{
  "n_head": 5,
  "head_dim": 64,
  "norm": "layernorm",
  "norm_eps": 1e-05,
  "attn_scale": 0.125,
  "bias": "none",
  "parallel_block": false,
  "init_std_down": 0.00363,
  "grad_clip": 2.0,
  "schedule": "wsd",
  "final_lr_fraction": 0.0,
  "batch_tokens": [32768, 65536, 98304],
  "steps": 6164
}
MLP neurons of a small language model. Each row is named by its layer, matrix (up: input weights; down: output weights) and neuron, and shows model dimensions 64-191. Each number is 500 + 50 x the weight over its row's rms, rounded and kept within 0 to 999. Numbers have three digits each.
After each neuron's rows, "fires before" lists the tokens most often just after its 100 highest values on Wikipedia text that the model never trained on. A number after a token or word is its count.

L9.up1335:495423580497523483494412522414555463521434539519486465463413535503558498501516464530402438511440505483492441494481597522451473513546568609423522524533555478514476387543486415425487461516461550626348527513529493418405582478525493590483514526514437490471501572495425529584553511525566465493452459439506421494400485452443543469497539503533500487523412426526536539538482624428421544535397
L9.down1335:524465536547503504536487558524501459438535559522374512488466444549527540434501505519527589531457344544436559546455469497513513436580544476662523450523533557464455467473438372470468473443526492561474481537513399520457508494554492370550445487576497573474534549431550501517531575452536493530570483590603509509551491499507395530537518609520502470505545409521480471520499534491482522484468
fires before: "1" 50, "2" 39

L6.up1232:490502463457410487547538555557517494553500436461509528468407550567533430523474636546534540446457444503458605558475516457507502460514588535527424457386526521523546491554576552519506561503621414505561562492495513565556555436389543545474463402529513525448329537477543360551505378522570468546478479498564508404408503433559524432537500511481479596538503594520490480528506533449401505543489
L6.down1232:573522553472511521629556385536450442559534475403527391520436514470559442485490410551473506485501562517466523493490443470527516502558462475470479441561492533551478479458574480510542448531620550441536486416477604515549494430534493516544496539487528542425520578588485484515435408477414484528544516476559496526471463553414460486486467530505534463519606536502445518390518528470453472512537
fires before: "\n" 22, "\n\n" 14, " | " 11, " " 5, "an" 4

L6.up590:512498476528497585458492494526382521608439472533575502517490600524528564479412520483542430606510424477475486531471509415519541488418463479497532468444482475485499479504439438506555570482507512466466455452500467498506509598440526444390484587556467475457457531507541511565524471554512470538450515520517448456540574500425508458481496608511544493527465499517542526532426520390453507559568
L6.down590:510574576395566495450556540490531466541639461447567455583462443485486526412464485446509524527558511510507449452519509474574580468600452492461502452535534524529505495504569409469612501512416441489535417510455638522502444514559505483535466605418538385651524496470555523529557478512482555485486495487456429492432452441462448531536464526498487489481528479445493507463502463524604549529452
fires before: "2" 37, "1" 29

L4.up1450:425474583427543481531387504487478481482430496507497491532483546529462510550513484481456448554470500459520570565463650614506433462457548499489478491478560526506487523561563554472507514477443567496480527404522524517532398510458539511504440515408564491488431554490657478506530527538502459524445526529460481571478560445367485548482495484626552496531503477530491489601486518489505468495562
L4.down1450:529552497480559488492546519495534532519536491535369516507494495597526643541500547523504558517454547614481489541533488447462513507493431468555492469470471432491543434480527468542516545309511492574419343491449468494456513477440556396455509503497440550547498511528509504469516526519551513477493550493516556477492467461532471546478459537553532482475572571521466464426579597570563499465467
fires before: "\n" 27, "\n\n" 24, " The" 9, " |" 5, " | — | —" 4, " In" 4

L9.up1533:377455480474480398473477430438525440523521487495438389512465560517502496590541569499491516513453512417542513512423509512538470443495471529534490523464422557366551481493571488469515623579599466581627506512563508523497448387463465406423567422496559553549568503501437512492490486504565516474532592522408519487531500453476512478467463423465479466588548455585418497477611439479471522494503
L9.down1533:562544517444497503515501422546476455454590476483537469537479537497496528392452439457555520458482471498551547395397536535457481603572469548437553507565544584510527556499529595486487543552518472506509562590587531486510426469537421566450470414536554544482438503535493542495501563470526449501528566547451474504487480553572436492527544511549537512442510508609555488438549550600415459511524
fires before: " | " 28, "2" 10, "6" 9, "1" 7, "ost" 6, "5" 5

L4.up66:546403624605517513491514533471379489590439482557521484581484582510538479587375535583549489443412564452503530534535491500484521518489460478527509520518496550470506541514487568433513454506489491521484529480488550568532538526480503548433481500423505485513521523437437508567494477447532496373588483497473436408419484540523472554493456486440497543488473520524543524474496505396481446550584
L4.down66:499506567458532433593441448554579488499509511435543405543454563588574475479498488483511418462517429439458495480496405459549488446463506490400494536548499547567483574546509483561448379502503419505557466517412489562398595354504462540499563559470426518530490551442537516488434506503455501510435595457460487444528548559561401541451494510432513390482490593490547429500529562460499463604435
fires before: "\n" 42, "\n\n" 11

L9.up1302:497511587527562511537496550488564515561476376465491444542470465492513429577501598502501449516432473514548518539544452575496527492544404601513487511512463509512641544444541547491522506572508434494509398424564595465548512371513506455474504519564433535518458524516608523474476528595544464444458461438535550501523507485483509505594541547522523481486511496536353590448527502426465422389565
L9.down1302:499524460503510498461434455540502451489547462351513497462555477476555486507520577456512593469506529481498458461452503646581494510564469447560576488510524648495390461513452581448447475719513461530508463540460505503532458563496494502548500493473551630418509391448488466504477459564482508409497498498510534567567561446392493488500514442497527459475479492463530521555481565589481570476539
fires before: " |" 61, " | " 7, " | P" 4, " | C" 4, " |  | " 4

L8.up420:446427509593540516616530515463485524509552511551456512536490493580463457439490528544444496436474544551482491430461504424439423602504451545511382528527572538479580449546462438590500496538529531475551557503582485476528526435451443463529517436489475522533540505494506532528496393459571492531396477471468512607427512426440453585434424479465572527488423487610510521543548477492471478474489
L8.down420:581482496485527519563529542456507503504469489423515568605529469549470479461547492466469460452393495533537485433501440503427455549511400491538424533500541578443533479425450231470560558454573527523541548499577492563548502437513503471523549540462447546446509461534551480535379503459520418503411572596522477513438495427530514447423524465531521478462482599518550502468524521534477509408478
fires before: "0" 48, "1" 30, "2" 16, "3" 5

L4.up1115:422536546531472459523458469499490505591475486499451525492463486452505420513540476481475513498576445528441637482510456522476533480514555519515455494518385547505502611506539465512521519512505479509589603565516466583555467457505515507487390571553484447447563511468455500504583477504513509527484447468481538527527521502448545457503442463469464492542437564528516571452441523458503540528440
L4.down1115:513428464509411480530558437594450495521482548486560538474433559402513494498492576480535522481437484568491481526450508504525479483486490523464431562538456425422416509474424551407528389555627452354429480561539508516452504577474532398496492533478498428504486446476532474589519505497399532466524538534566500484541561606523535477470475491506509569475571509492499432452549499525559413480471
fires before: "2" 51, "1" 38

L4.up1137:482520437469467395602527375475507470429467508526430438623581556527453496414530469489494523478543531514628501540546587461424497527511517517428517521452491481549472519534520482471442565525485508574465489546479489424513521455545468438430434487425509492480564544518462609543527428562428460539596541430453565454509528520503544544438458513447467548536457495556456555515503560506500489439550
L4.down1137:614445495566523509493452496510467436522488396548623455581483391557467496494508458522540475582488397565481445551481549506489458468631477614483521496538535450471448569483457404502513520515530491520537532568463471435530553383578568575558515492503490484507442513490467499553488594479479471451430505422551566497607474466510447495500503395513518527513490510470515502433537525509452463549450
fires before: "1" 32, " to " 17, "2" 13

L4.up1449:532453478549548530438478590513420472465533488507450474495506513537536489524460459511412512496469530519428415543408489403438490604512455504540464564542463546498451464486528485502464535497571491467480482558455562434583538476580483578530561522363490471413494521540478565520558518452506492413549441431471469522520482442505473567458557459533573486562419537603482509536571435431498464534609
L4.down1449:572535464560548538562534468556504476488455556435451468452560574561545430547588426479438512431424549491481447449426481478435589573526580443473455472491479502511558478585465280430478486451559563499451479565570487422507467513573471471414469459402511536481497430613528535461541595529523515501565591475511529462479528469502520459532519522501591425496501513531514489635439509517555549396516
fires before: "2" 18, "1" 12, "20" 11, "25" 7, "30" 5, "3" 5

L9.up1253:473449469418560485462508505563500475412456547540564543491554472523372542464526498479548561447490515497473500494503443491518517527513521511442420403468467498522437472508501512604459551518524445487581538542434565527542471493386506444484429441510460514465511517428485498494574443584562415520510562533497505551428488464551538543526483444509506452430473541499438476472433511491458544479515
L9.down1253:403535564582458532462504518502455540511406489518581489506512471569499450612512504521430462487448468528536488450479471511373511478521360595535463490466464494511434532551540358445413547493417423590384473415471475511522444477538480461497524520547537551523467584531627529507415519485420545463574514474524465481550517517465504602509537555483488498504492443578477488452579510566456464487531
fires before: "0" 26, "1" 20, "3" 13, "x" 9, "2" 7

L6.up217:413563583474659478487493517478557423467427487480497448504508498497459584637522638594583529411484472442542490563394507496457450467566515493570507514505538495474509529495506473530454549498563432527540490520552498505406508472564535450494548468415549491470523502560556564539507482506495468423527468517358527547558581508500483491578423449471669557581467502554525435483556450487442460514608
L6.down217:462422592470448504508474521526463471424566505561560524493464514471449556506562528471466440509506481373488580462448487524464510519450545451549504494441432430486478612547501526535476507625564489590503569593527446545536398555473562510455531468378564458443518629464511538543489462513443564542476486450448555471532583572493484502570475601450573479451443503501570467484450424469470422540431
fires before: "5" 13, "and" 12, "4" 11, "6" 9, "3" 7, "7" 6

L6.up116:481400624494439499508394518487499554546502529520447526501521523405505459522451532491552473536459581418484532438551540455481502531497573568389481450539484474506514587561608539456395526481495436433606601478458579581481430388477510538512494483484475523447526525488491445452462452478489406534478452503373427493462546496492528541555494505624483496551500503470469532505511480441500512448503
L6.down116:550487444450514483491499533454470466420548446509412502470421527486456554472448554539460529511481538459436533527500528537428529600456511402514545584535464558501485512523523538555522422335483478479528439503493495489434384437499508466532527550541461578562489563583545500444533554438491496610523521464489504450474516567529498470414458540559516446472500468539502456417542458573551493418456
fires before: "\n" 41, "." 12, "\n\n" 4, " N" 4

L4.up1144:427542584443535431499467473507452504458494465509442462512406472543515545457453609498427517435553493501451444519478431496490479500516507588476524518492478510502512527534434497502410586529548485578503467516485472467495535458522418517460483458465495426540520531459491519497537532521477469473501499425417490539537591540430598595512481497489477563576271596569539482510402609518555493566479
L4.down1144:480452558503443637510579507493517566544508476490590510520431503485418505408541642523481482518411489527542459491515538590560483484481497479511530548575527517423504551439521535568536491572524473438539429530571372455382556501473512500499527477439469494558544498529525493509489550490524401455476544438641523471450554514477559535530411470446434552530458538480503418448517479568483477464515
fires before: ")." 31, "–" 14, ")" 11, "1" 8, ") is a" 6, " – " 5

L9.up770:520440482589500492531571466479492473519485459516476619445487566553486408539506520515520495557491531520581498469437568435454563535543480537540434468463399625490585447510525446627533491495563416542514511545539616574499427389496574455479449526498472456469502554479493544490494472448554457529483499480453487607477501507473514476558439437472567478466447491582537549472530529412445529458565
L9.down770:488499507516534514497483422462460509523494473548566508620457518475545482485525487472522436486494439524461461496455462457490574479464466465558527532443490557522506516411491449495452531427512557469494460550430493485486384542487582514513471545506535484508539550401586508489377560536486449619474508522528543511557626493507645521464505545383550424548593530595529516487442518557415526462561
fires before: "1" 39, "0" 30, "2" 17, "3" 6, "4" 5

L6.up815:443446527414494427549465525470539538520552465492532414512487387428552397486491477455482471527505548550513544442520612561556506510585490517496512512501493505472492576491527460427541545515492590511542567520618551514510486349515425540479477514496498372519472521506536542541472544499510474467479449508505389506543596448354624543507477543523554483588476479506513486565555452468495456413443
L6.down815:460494521508544586524538519559473494394500460588429489550478554551500507501537455517514406521503553665538560494543445478514440557489475399546516515471539471482441540473385534523510502540528515460479469557477441514570490678464485489539484560546477521619504550457446459515501559495486536583435476520521449494453459494517516404537477462484518491460464526527411504455451522478444467493512
fires before: " | " 19, "." 16, "; " 7, " | +" 5, " |" 5, " | −" 5

L4.up768:536503474482512447518352469480521446517419483484448492548594485490506512479488495465475519468455447527473575502494430458455556541468525558513496524518493456564475594432643547480497581479492411526527508519528557494600465499465405461461488477461410494485480538516455528514436413538528402612554497525611407462579545523492517521614531550463491524511523506467497549517431570512430478454518
L4.down768:502548515464527478552497516406486453489478609517547529547464491535526581467509503422491535491514430467428499539453540621496496523603468473517553464485496455553454502484361531477405403394508554483479571535538512505341489446589485588526437569405456486497520558531470506446465501488470396602490523465542558500508518589530502489566493461438515432400494501516590527552477536470456475440475
fires before: "1" 29, "\n" 19, "\n\n" 9, "2" 8, "}" 8

L8.up907:385542512626496529477489520490580512495457565506425450540515436473500507537479552450491528449425481519593512527475451390462441507480444569576493570517444479384567469574500525421435587468548456435560531471564543477491426329587533554480560455459568552599438527539556590519545501516573458588564513556401564488541574479463568435602506401460538479557399517555438441435469519457504486469509
L8.down907:494534528543491486440488526511465493510487447501499508497417528461513444559520586507632553503524489463448544457511491512480552498437451573496455460507511528481441549412427554493552539658560555486463555621417407598537513486558474502537494544532505552482536595488559497462540573559501462538520430573436473434453483499524491449544488522589565470503493550527490491462516478463463574542552
fires before: "4" 28, "3" 19, "5" 9, "10" 9, "2" 5

L4.up1186:446502404443518399501531433568525581478516513478523461517507461465521508526478469495457488489563422535516497472467546461406575516489564576459564412496456516520477609507511455469482566518441472546533440535455535446598541504532476398440456451499375461543502560549440513506523494515508455489550461508517509462551575491407520411464509467437501564553490501572520484538494503512508477495500
L4.down1186:527513507523486485389548386515491456473508551506579448443557522490418488554464516499519485498447491544501491496468515479481545427462487625404546488479587448505530501453495504472442454648633520435466487492504500439545516532493538550521467464549522536530517591457438530517446497524536507395603547522523481492406516536491447401550470556482440522504516458541534440556517565515531401572455
fires before: "2" 18, "1" 17, "8" 10, "7" 7, "6" 7

L6.up970:476516531590535525521436460519495502489466535508558490486473572442466572593467604504488489523481498429579583633520512508552450450491516496505490547490438490507608554506539509557539547492515448602566557530508492507490416442517485447424557370471595505450453480511539499469462387506572546544482448459461501486496553524477488545570456499471612489522471450529470498473520472491504502474567
L6.down970:421506534526528456463486515578430362577563530505586474429527511527457516481520537453453469483504449311488480498481614537496532536490479536558577511503502455471438479470466550474535575489475523607467506507465477451595478507444551505503496472449520535482390588516475464562414437553410528529513513516385483439464548554471501491465450562490560490561479476502527468465470461468473505547434
fires before: "6" 15, "8" 12, "7" 11, "9" 10, "4" 8, "10" 6

L9.up1587:361451484512522515465554468510497520498449452532394479536543478494516470481475533446541570355481587495342549474504463486574518473466467592493502434511408524418561452516543528445421518488551497436461460452437511438428369478515574512480487508364503511466411531534487582480505462566595431530529503468537522555449472536386606514455529452522468503499523463477434577491538526496526535486521
L9.down1587:457481496503474442499584524541482526517590503420473429533536491454504526506589474497535533529487517611493534566547563588542507502487461601516529559544526481478496509543523591384486535585557455451488440482372519459469581502453508473515472460561552591421551547579465501532470522576515474511469506512601538422351487491494473366470403575452415496479554531505456472489538507449484570543527
fires before: "." 23, "," 18, "used" 5, " | " 5, "%" 4

L4.up477:532462468448472482472506497522527505486475503518434443627472549515504535472532541511484513398476504566454570501516526389468485525577545558439443533570462522517533541524528453447466533526535520621461566465527438533501404475530434417514539434539504367488483495512573571480595502516462409563423552509492529507452557518466480613515547500464437478517479500502391597522530487513450476358511
L4.down477:509484524624534485477517404522474495468540499522502531440542453458539462405466518448549502607369474536438552451555525656450486446471468575470470446470527516554420343591581486524520516532417448414501551457487447552469468431522476568473458471517538405458462371510464417419466554480478543446468466496581545464577431443458497371560441537584464445421480505525515500453519511577523519522524
fires before: "2" 33, "1" 26, "\n" 8, "c" 4

L4.up237:572460498561463446474515613420494429489447497463517540500454530521524478497459500538453499491462551489539531511516529437378498535446577592566412372473372456521485517570484498492536553511565470535504459544478513532555527478521511491503490577554479492369540553466593542575548434505461462452602501489468468400444453471429496578537557535491576494486410437502544591479515529482339439499533
L4.down237:544435546492459551575492495536524485507500521488541517470520483452497541483449546496481486425494465472512465458545536462492460501441482452566540477497494437507556436555524573470625449512498453630473467530510531422412494540495541509425570474498479437389463558466438564523392606536492489587622554515471512377453571436584526493503405662517552550574450577479391508395505467433551612548485
fires before: "\n" 39, "2" 9, "1" 9, "\n\n" 6

L6.up853:476443532469474543528501461482469527521428455514531546539450440507486470587447539539579524457481472434498549439486557523490474465546511480505442546516468412419628530489541516514488572493490464571514560558554454470505416432502406492483534410504491457604519529458514507508482615502528507530473483537415503426484548475410572624476461417490601464561427477516463494527410522502427509558482
L6.down853:422541526532540535429485555503534422443551552584554481516481436515460539445526457485559441499583477434491575408561545553473589447530494392581612503482494499445499522545516488494505514673490473491428525492458496493564493550551422443461560511422500443487547639522532481446470565560460646546536464492416596542605536554428488409469432587517488463492495507511477491480526465487445467583524
fires before: "2" 18, "4" 15, "3" 14, "5" 9, "6" 7, "7" 6

L6.up1029:474474467520485568549470546492486485458469521533386450444455587481445454469493487471498509494556425527549593586435525513465526584494542587490506618489497443552483460572583513539502499500489540481420443497455488475528551379511433578491502552417425418513470531517415506542543496529472442412557521434587519497486509490534452485485527402505432498566489474520509544522438524513594567531548
L6.down1029:598419498507439531435480528533541533497519501489511386582534575466506562479567433553476549476383552540569563547429536524611442484549549427449517468547513516496551532452576423446557521436469479525485543516479509510460521511491540520515444577513430512522523373525496432503541502394473481437610457434475447468494493458506476514446408452375470514508515462478486528467571441505595535543406
fires before: "1" 56, "2" 18

L9.up1473:575482490512526525533559466449434489506533489542581471445453495538440457461549497522538566515439497411507483484423463501438456496493359522526531550473427590380501524468480444492535497490483523448445527587451494452522496475322390471414514503492419433486541490397491559514446590463436498431555459493603506473528524546475507482429521501572464613410452491579547475546555578502425449440537
L9.down1473:601549534468334500446523547558583497416502500444465559432468496408454511480542424568475550513387538463560484485476429465491487496463447521450478495529521536550498525417503449465526579529552619552497433478526467593394506476547533530471650460594451426453471499527573531431475523537448484465508482519530582535464436578500574514499421455466517480498572442477461486471518480446539487495485
fires before: "1" 32, "0" 24, "2" 15, "3" 15

L8.up1249:488472467543522432518485481487500498505527491498579552543420500462577504521510423463462517435530574517492536430532533488531518528544455583490551513432469517457492462556597550508425525538559560468530501520455479458510446442509418533566411529509498433526478547517468505521450528474602522513496471479545530510512488480461565495499516469573432506553513457538476551445536466502520522475491
L8.down1249:510445544433572567476554504492489490417488511500583516484403481512550465421552463494439441498590557575508538422558478448473454563567575428512486465548417469547451478457461540486453408555475530505505601511509414567577471539601510489562484527421480434544465556514440498544479563564598524496503531486523534485529428485512601519509506505494580390476507482510504525490549424448579568571516
fires before: " m" 18, "." 13, "\" |" 11, " kg" 6, " | " 6, " metres" 5

L9.up940:465521513505526549495521514582431490431578492491492472470540482570468544598515548388495489493516526497493472552454514319469533492485525475501574487555507524535525571538542504513448583505577467516485433489355496453567390557512498504492460470501456347525477514474533581474524573432467413501483516513485473552507501458453533513447452470487615519375475529449446488626631542458544480548575
L9.down940:544517474502495533563506484490411521474367496512478567470523532477498433473550545452558508470461551536540481493563445449493501544539484491495411407526494543497597549517553536479474582538576566487489444526500440447460536450502361475492530516581482489414485548477595475490521612461482443539536622545434484462517604488438450444427445590456602483502550397469473492458493542516474558411552
fires before: "3" 25, "2" 7, "33" 6, "27" 6, "so" 4, "4" 4

L6.up291:498559463576626445507538510485532441546486422481539547514436512438525517410469593528556426529563510584548550527475499510457536462532531589483383509533492463530544313523492507433440425483554503533542486557524517412417444504530482486518520514473574502475552579520486498583499409511460518563421514503506554560544631455439504503483425512490552484458362502495476546467599542515517432478551
L6.down291:522488485570495448413603495491498461434510496559539535525396500477491486463468529459560440595482516455494432454513445531542518479445521460556585422486555650488436519525470476563476549604527550466526541639524478518507553588555514562460591482413576455557564543525537465455478511534518555472540421566396523477493437542448473501545476440495490518475512458422553457421429542532547479596490
fires before: " | " 26, "–" 16, ") |" 7, ") | " 7, "." 6

L6.up2:431459536502446579558479453543514551544413420517510516543535491524575454507469512552492492458520564472586437568489535527464560497532472640530495431487415544451521511531497545472433596548506424489505525492561547489458588441456546525448431549504466453497463498459576506473498536576627478443529451447492542441402432475346538539520490429534519464539400516525485572582530542498484513464544
L6.down2:500515474443490459440469547462548485545505475363550461516575569486513501476526437536526494477544488584435471482461594522520478511548494576574639501539472504519476504303448585472465428579451559456534462503491497469504543454541551501590480538556443461546538486563423538519515516517504460479553486548545516547575477527454518530528439480469405490557530464512503516377566473511458513526519
fires before: "." 19, " | " 19, " |" 13, "," 11, "4" 4, "1" 4

L6.up707:579444494559534511424476521447543557509493527498583363494497595577510515506395484482481460574480472496559570509547533408488509520485475578479468579434561435551515561496528457492477514511561400565405489456493518505482536442390410490535540465540394459458500552502506484483446433515553436436508496508543480561431496512493473526543556535521538505634489472527481566511511498433441565431509
L6.down707:501455526564528515545456492445408509464448474511540500586487491442521501495490427566556513512527493468501588373447575474404528516533497484517519507520579553507509497483493481499535467487560507495430459518539569496491548511485448609435511496482547528466487518626533502473531529492384555474523496546584552535508404592396527500533549421490506578480499483426515559498494566507491518470571
fires before: "2" 36, "1" 27, "anic" 4, "B" 4

L6.up1305:426389552546474516440482626474481534624406528495474517521584520569501465552509546424560459546448380496497497580526590582369503498512501439578497507531574490494527530577510623445408581476461473547548549462440447593546498419562502496395424551468435496405446520457493515548522521534566464517493484528501384366478611468492525633488493552506452580531489469516535502533521444466511453444538
L6.down1305:548478525454437437467446403498445446554513539492460490487487486522617487566542545513454540456483422571459501517579445583493427582478523494513488607509540476574515606455446462586507537417420475586476525489501550607438557437518459506499523495501550519493545458416601547527557535424506510514545593574489501403446547601550490521486495517474537480502568482554560421473519469494544510457433
fires before: " |" 17, "\n" 14, "\n\n" 10, "oss" 8, " " 6, "ife" 4

L4.up1175:465565569474618457559482489504512564463413551460509506477448518501513515427471570531408484400540613455549474503513604434509524523505505580514402517425459454472573485491559616447494576506580552581426442486520491496496524420528520557504503434579513493513534519481452510561540480454518514475516528476447528474483521364420542495551503461415576512481465513490502517468455596477459533438499
L4.down1175:428522515503532564474562600542430523516569446538516471517541533573423472534449594440556633451482460518463456494545447556534443470489435392520547499554581516500463558548479522553439478474541547504394507580511537496589473430441505494536520461418534519506517477494543555399552457493506445594439508510495468584513477576470446548509411524561444545443489573509564500413568521572505506559445
fires before: "–" 30, ")" 13, ")." 8, ":" 6, ") |" 4, " to " 4

L8.up742:427441494401463582439530426502547576524486503540430472491534457568492431624393515548487511443582425547579427459389572431507447575562410529524513492567555443440523492532480512501492537456549532517527477503439538464522464406463450543473504446504483538451543568486533581509570588490400522431512518521495498456440487515513523555468546428539536509591461485518532487569429454519482482492480
L8.down742:558598480547465469438580451489503528446548513561548444516565425456479466535432550518519478534479489537476575482480488556498531482506525364523519514476466465472545454425509463486608528221541567583523449523534463493474512539525541548478525525414514513439463496498434464541478524526392501414440555516510530497453520536547550516525529538464522474463539486501521532627542479485475474523548
fires before: "1" 20, "2" 11, "3" 8, "7" 6, "-" 5, "4" 4

L6.up938:435409553424526410442482515451559563576434500498485528503418553486515572490482553434553479519482549458466465524492564524551488492476520490442498482426590565511544523520491502507492510437447508508453481376483533564505442488470548532485465490473467540511396547489615484443559553492526377455408508552405560470444569553503536486489557440639535547481502494573522461576463468513592515491560
L6.down938:479558517441506394481484540394571477505504524532495495508437612627586567514542553542486627513505454557491502545517498520468559509499481473468472551533447536519540472425395559525469493182392583561426462451464470479434460543500521531530479489563466530560560564498495472490529589421504458440506514584480492444469461489512452519460389465557497509566599470510502493544472522509478486491518
fires before: "\n" 61, "\n\n" 5, "| " 5, " |" 4

L6.up889:531451538455410503552434510576563506521494469529485518524570546451548483579528465446402463564449415471494522459550502436453381479565520491500451461466480479534532553436462487459509545533576476536504516494555496518566423487394507448511492522463514517409463532502520477578484403512556433534437432462534517385467506519426615391527700580490575442560484472599485591520455546476437503434554
L6.down889:419436457498466452474486524482540514492546567524477495484453414488437439582532466510395454574539539463516466411476534505473501411489515463496450444477511541567507534479492553530400560532537502520539526550549535530501432537483525512373486464478521409415519464474486477465468514491561553396560457520509469539498544502431484532594564521456442427532422540564547475552469485534498508485415
fires before: "6" 18, "1" 17, "3" 11, "2" 7, "0" 6, "25" 5

L6.up1074:443451507460464504582470480517516508546457444586442473488541478522454582531521539591447555452531507550486520445508508549469450527512492534525426466474500429579529545558500604471470501508613533540450488513506428494505495394387493359467492571584417408413506502484478435488520453428502568526561491374568583513522478536435557535490483584451509421503522501478530529534497536446463514478557
L6.down1074:558534467546525487563488438559549420481552564435541501486530504564490539492506488452570569450529592515474610426482497567516483448514579479546544486569517582430568610511493575510470530306471540536509555395492457544529496490497510464550436471479499618510392457410489439464385520467569525467451461483495488598610451514557524594517527521489420533579560447468569559507478495548538503479493
fires before: "2" 55, "1" 44

L8.up1519:552456496537467565495560528489599530592404530519436523503497606456450512473544514549549473567489543512463592501521561413524484515571498562489471475562453473383496478500510532479547512485509513569460519490494496486474484508517490422477523566499448475519453538417465592513506558521547470499470489527420490470475605487424522575618469448504442458524292561516517558572466496461440550529575
L8.down1519:576526517599509460491545564477478443518545522497525532573550577562543479459403501442558538431476476540517521418507498467448489468540504494515575500539537504493531563576558485527592409343629429547609498477486487567571413465468435489474503420505484466480494495530513561648554486450424462560551446445503462461499387477483549448511481558614442503397496544494519491430541594513610498546539
fires before: "2" 22, "1" 15, ")." 14, "970" 4

L4.up952:483519502471502508516496546549491474498481476508407482465487562560471434481468572510461483426374484510548460528556594604513402525498542535574440460466510463556481525483542627431475520461512464575591550438541498466424505487573473441585472482516465543460424571439498473572408459525546462520426539381490500503441523348491605522511545464496558491562501409503481493564406481531518573496562
L4.down952:533557514489459499480550508544489551574528374500534536505447456493495590560540546459482533531545433524484530549607420497401509450483469549543554382580525546421514451499445560492524575491590524530500504520430467551496501480485553532483539492462538473482558529509559500457452528468529526502417424617576470485509510619430411444502435571482536530486519557508605471395544444509452393551474
fires before: "\n" 26, " | " 12, "\n\n" 8, " that" 4

L6.up595:515471466633501520469545554425474465549415407505593517513475558571453553498532483436465418491523474523562533422493541506508522456444479486507532584407576439542489510584506497371484521466433521516470512483477557482479529554494524406452481546485441539437515526511463581522522468614567460571458515468554455481509506515448543543437540387518449506502446537553476533458474616425512488403486
L6.down595:502460565461499499496477509498549496472499574447470478545446482609622424388496566557562529458481536438502516477541437534445461444562502507514516495585488542481557492564423535476511514468493485507503521512476516479409578515519504496548487528543414541512529497462638471491549593537503543435526581591606517517590459566549443625511514466460538524505523499478490578533511457580492592513496
fires before: "2" 81, "1" 7, " " 4

L4.up1413:468400531481533552465467569492602427574449510503347494505568543538475400494493451485543492478476550454543494508447597455469475494492523614441435536481422489569511469480501591473452549515546468434447477427448535504550481500444509493522500487493486488420465516535536612440554414510516416476534488423348478460500563434535467535486532470585517435556471527567485494587560446447486447490651
L4.down1413:506498521496610483552408474462457608510478525508410481505501511573469552490566530486495549466550478541531436503490522483590445493480435519479464520516514535387536524555524655579498557420478483575507474446533574535475523412480394544546619515537506463575485466524601508387469496510487420508528550550454499436525507527462587615467466517503504567481534507615448509494466530426510580470525
fires before: "; " 23, "\n" 17, " |" 17, "\n\n" 5, " | N" 5, " | D" 5

L6.up202:437436589551479497457498453461558581571408512560450459497530464483505460510548561552516499465530532510485464524545587502527563503558526595526408451529445479469562540526523537436499543572464492494601489496543552497440474353481496503611497468553436445465450499550616492478526522527524506463545504500452497518500454496528569424635508545560565444517449519537517503548456523536521565390470
L6.down202:446486518500486497431498544473485471522453485510535466438500593458535485526475463508489659479471506485453533585505532542530495511468486416535509588544571487497451561419562610508544486608558589406477521563453503535476432518444609496533455484495525477502521502463433501475524511538502484555441469566471421585471472548465548490493442540457419568457507456494444543482525556500464506409531
fires before: "-" 20, " | " 19, " |" 13, "\n" 4, "–" 4

L9.up1177:522469520481454492562544543458414503456487518439539440541486499479390532386539484446502551489544512559584544590411559529469445616546531550488508518503582378440454579558561517617481584514538630476463448493503499515449460390484432444471560539541533494467531563487516480506508463557400428369512486546479496485458549496544514490456544447451553454520474578512508572495520583567445554509498
L9.down1177:493408479630565490452461507539503498543456480536503442450487513561587467453469537545474570508508488388484551555527517595515453542530514488434467548558497529517515528396545499539507443510513446518460510533459555518571369564478502593483470488473488490432481424455517580546445541535519433561512512515453509451486436392496427548478465524450434554522493517650520474500454414539552421419517
fires before: ", " 32, " | at" 7, "–" 6, " to " 5

L6.up1155:516470490416539562524422555504601515470429474502568549544417586531491532520574471539410528475515556520566507614411528442393561493554441587454490464546554533501570496568516485436455555514530563535453429470513474524560486445417538538499412489490463421467504611450593609531484431562543478482521538441546421450452477445483439425461444512487507486492537468541468516545522508422476382506565
L6.down1155:536506540496570453507455529500516498518434521479498458553540489405474421487498532432519465509514493467485561458530508521525543461439452475513499451557525494515519480600507501507486530118552432529538539513527504565471525506529428493482524459443503607508351531455509447483390556462472465511494429430430448612501441481516595465497574535597554576498498472446526524486473573481589482514498
fires before: "2" 35, "1" 33